python train.py --n_head=2 --n_kv_head=2 --d_mlp=768 --vocab_size=8052 --norm="layernorm" --positions="learned" --qk_norm=false --attn_scale=0.102 --init="normal" --init_std_qkv=0.0484 --beta1=0.9 --lr_head=0.00609 --grad_clip=0.5 --final_lr_fraction=0.0 --dataset="wikipedia_en"
MLP neurons of a small language model. Each row is named by its layer, matrix (up: input weights) and neuron, and shows model dimensions 0-191. Each number is 500 + 50 x the weight over its row's rms, rounded and kept within 0 to 999. Numbers have three digits each.
After each neuron's rows, "fires in" lists the words (lower case) most often at its 100 highest values on Wikipedia text that the model never trained on.

L4.up128:551487552464442528431556425432545534503517458560480591516495529509526531593490457527567392488546470481530491471532475580486443496491578446536513527548487467522480504507494537575370454469476541476473524511480456523388489562455562470461467580442457538364494570566346557487483444428593449489442490515577444456480426458443530513483473520501435510482588504594504461473467520547509463469485511448504455477477596494551504558500628455447569614556420509497556500472590415497478487563547504491532502572612510487459594528426492416478522515476520490458532467507485429538434484492430515551
fires in: "was", "place", "single", "hit", "came", "round"

L6.up404:535483523504535447469480511456574426554512530451594482468469480549397516580532524457452470594423467489464527510442480556505583477510463431489551537544540556567481449467493490564552516560501488453515596501489506435545517563510455508550486471416520546524513574465513572524507447441553627487511381579442469582452440532570576494542481509484496394444465520511418591546562537446595466439441411502415505509538389464537534471559449472539508526527524522552583402611532466487509600501527484519399492533479532467523495452434365450581487493510494547510502492498511473463433421510489502570
fires in: "he", "it", "hearing", "that", "one", "there"

L3.up146:529420541473509518508519550581437511489529530492486545528517557439547553576522539453588488515500528454406398523481396576543416478573513520455498449455513521565478462487549453563469462400440553491456464542418552575496500507479419481475496488464482538503441516498469513554486555527506380494464554478532371544554593490513543525512586518534544510570540458384520511398450547502563497451553412528395458566458525473462523519513517450447614462544583555511520566546500458318479466509504476523549508483555460529497587420510507483511495446390556517464406499562516476462506519487512509430
fires in: "more", "called", "continued", "greater"

L3.up109:418506476497567473506487507502500515461545519549473500463508569534551519386492540524531477527500439462532452452504495419516442501524493396574519535401500387550480528470602491476509492539593560511397386521612500465505562505454523451469492484427469509552503480489624523558548522473518579497544411433449472464511539541491506474513517584485512468498611475497466482483461564461558470478491347482517500511515576528535526518465545494476557519513552489618460503507561543451477517537489586530567340433534421545463468504562421503447542532436538549445567588527581422433458535528413518451
fires in: "not", "total", "no", "less"

L3.up261:442423522624497566430484436495525511568539461556406498543468514477475456535374508432436441538541456523498408555528495518526532516541485507451461530577414539400506602498505489472569519585466512555480508534562527510520606555514541488571506401458390480437559550596451486513507511501392503490480479546492450562504503459510545538490476575501595584564415484542470508480483475418490494475571566528539536465454537402552489550483478447491502443397524488552551406468522529492465486549495491587518412560443430562514435487417448594455468468544464480569442527492438534487522504486534547588
fires in: "new", "same", "following", "first", "premier", "legislative"

L5.up510:530499434489525514497514421506450614488528559462572474514551538532515441480486577450459478489456624542452496470545450527467495473483551528551415395597394442505385522441551445519542550528495448437459475551522506550507514541440558492624458462478480594493468623503439461564511505482496610500500470393424500519520476518482547422428566493507558532439491468525493547537506475494488529458480569523382602556512568508482456537498454432511476484508548474496519510427542575655519537515420485536500425525557464556460546484487479471446426465393538454551563466580493460495518496566434481507
fires in: "first", "each", "all", "two", "many", "both"

L2.up529:457518453514517529619512508556540453488458532420501518423513588503424520500462564525472537588473455546607458526427478507499458560546573395490476501468411523549553442536467468552436550413505603453506586415526494579539519520449510448551507567460502507507416584510540499536481533594515486508474496442400519395445487463585524615515453503446445511430548498478495565391496400503500610444557507569540552583507471547489513409514582467506447512567513490521447569470545502548468520475518417383506543396504521521452539415521476481488489418437514549489508522431521515496463507525538513497
fires in: "to", "out"

L5.up559:540555563396463528526484498520524492589458513426494477582498483608481541570548452504521458490495553409513551487572495581529452416522409494557497539479429519489493426497455488470614423477495500577422394420562489546504522457490481569516482447464464521469488492514518413491500539555563616576544436484529458509538574437551509474568450420494456624421458491564428544444508502456456456455559459443449547554581468487502413520536491557429491500474481496532587485459475552601419460473457552574430436577496484560472510537542418517454481533440453559477472481553567502541513503524413522431
fires in: "of", "both", "many", "which"

L2.up430:508447526540483548627445526529547506495457517497551468487509416527493510511562527460483407412501486390480410504485488544489473454543411504452592584474445551510505425458491494482514516459559562484518403548521533487529545554501533474466464501493633539479475653538471440528511492440427466487435538448427544527540557466548361529556557516460594509407474438521446549507568509486450512438607455532454557494477463530553461505532523541472429510554469459522529467415503503648565510410589567501481503628530466524459474378495486525507485473490526507556529495454520469539586515537497462489
fires in: "central", "western", "southern", "northern", "eastern", "urban"

L3.up353:397454462404533530570504406540462513530454430532490573474489557502483516477470535467498464439611491490442509474556542505440547516476505581530488434454529571599500452509532570526533407557559485451517455571529520449424490531514459496543455474514531504480292560562465492505556534522459493547484446429542495443532518506519574506558496476512511588546528476582450524497452445522532501506401440535543512424515532540522448513394402552518534497507542484483532459444502590507509466469559442584384512504454546538459404463540461547530420553545504413574480618496481470566591559545481461461
fires in: "new", "small", "southern", "northern", "western", "both"

L5.up582:457515442555581498445448471508538565557504555473521560527508509527484511526477514480564499504572512542549409511337464573546482540509593554471494418574530469524586446493510510519606480498520495525495495597518468526561586588418504460523478474343494444498427499472520542571537503374523542493476395483441475476544481472549486415439462479460440505560420461483486478491392471457538468583519561448459515394505632531553534510552512498591543528460455468504566504570526430423548519451464538477534417500553425482430521463510549530557574488478505470506526511465531448484457466523399493449
fires in: "that", "each", "no"

L4.up401:436561446603498436461413546554563467495560568573458545567545485445494556466444602431548492576462426495484431453564464454393544487526543452530474444548384452567499489500493460517412476590485584533493501572513552471462500529490542523582518573478526428496570515512510496444524502453569485417541533452475397477516415587490465511503486486442508556567485492501515466439521462358501570511495554561604539452572535501515399419490438445497532496532572531485452536553488537514458546520385519489475523548492552467514446515550439510456502487458524510450380557472490466544575454525590455485
fires in: "he", "his", "him", "in", "worked"

L3.up565:517600493494475406518516526539488544465478524507534498458467504491483385513547509610471535433495474548469476397584535418520485546569540420456395497442479515510492487491494564527537509444531649463462507539486468450553572407564501464522500555462503511526498542500485568449532487438524624428482425485571542491529463453593532517410541434527451431483446486463463474487538490458535577497441563536572443576493532498545551556441357414519471467547455471509496580436481433584502517542533502479455381472554513533489470510480419526424474448522452580518534486541512506498434551585483545623
fires in: "building", "no", "house", "street", "households"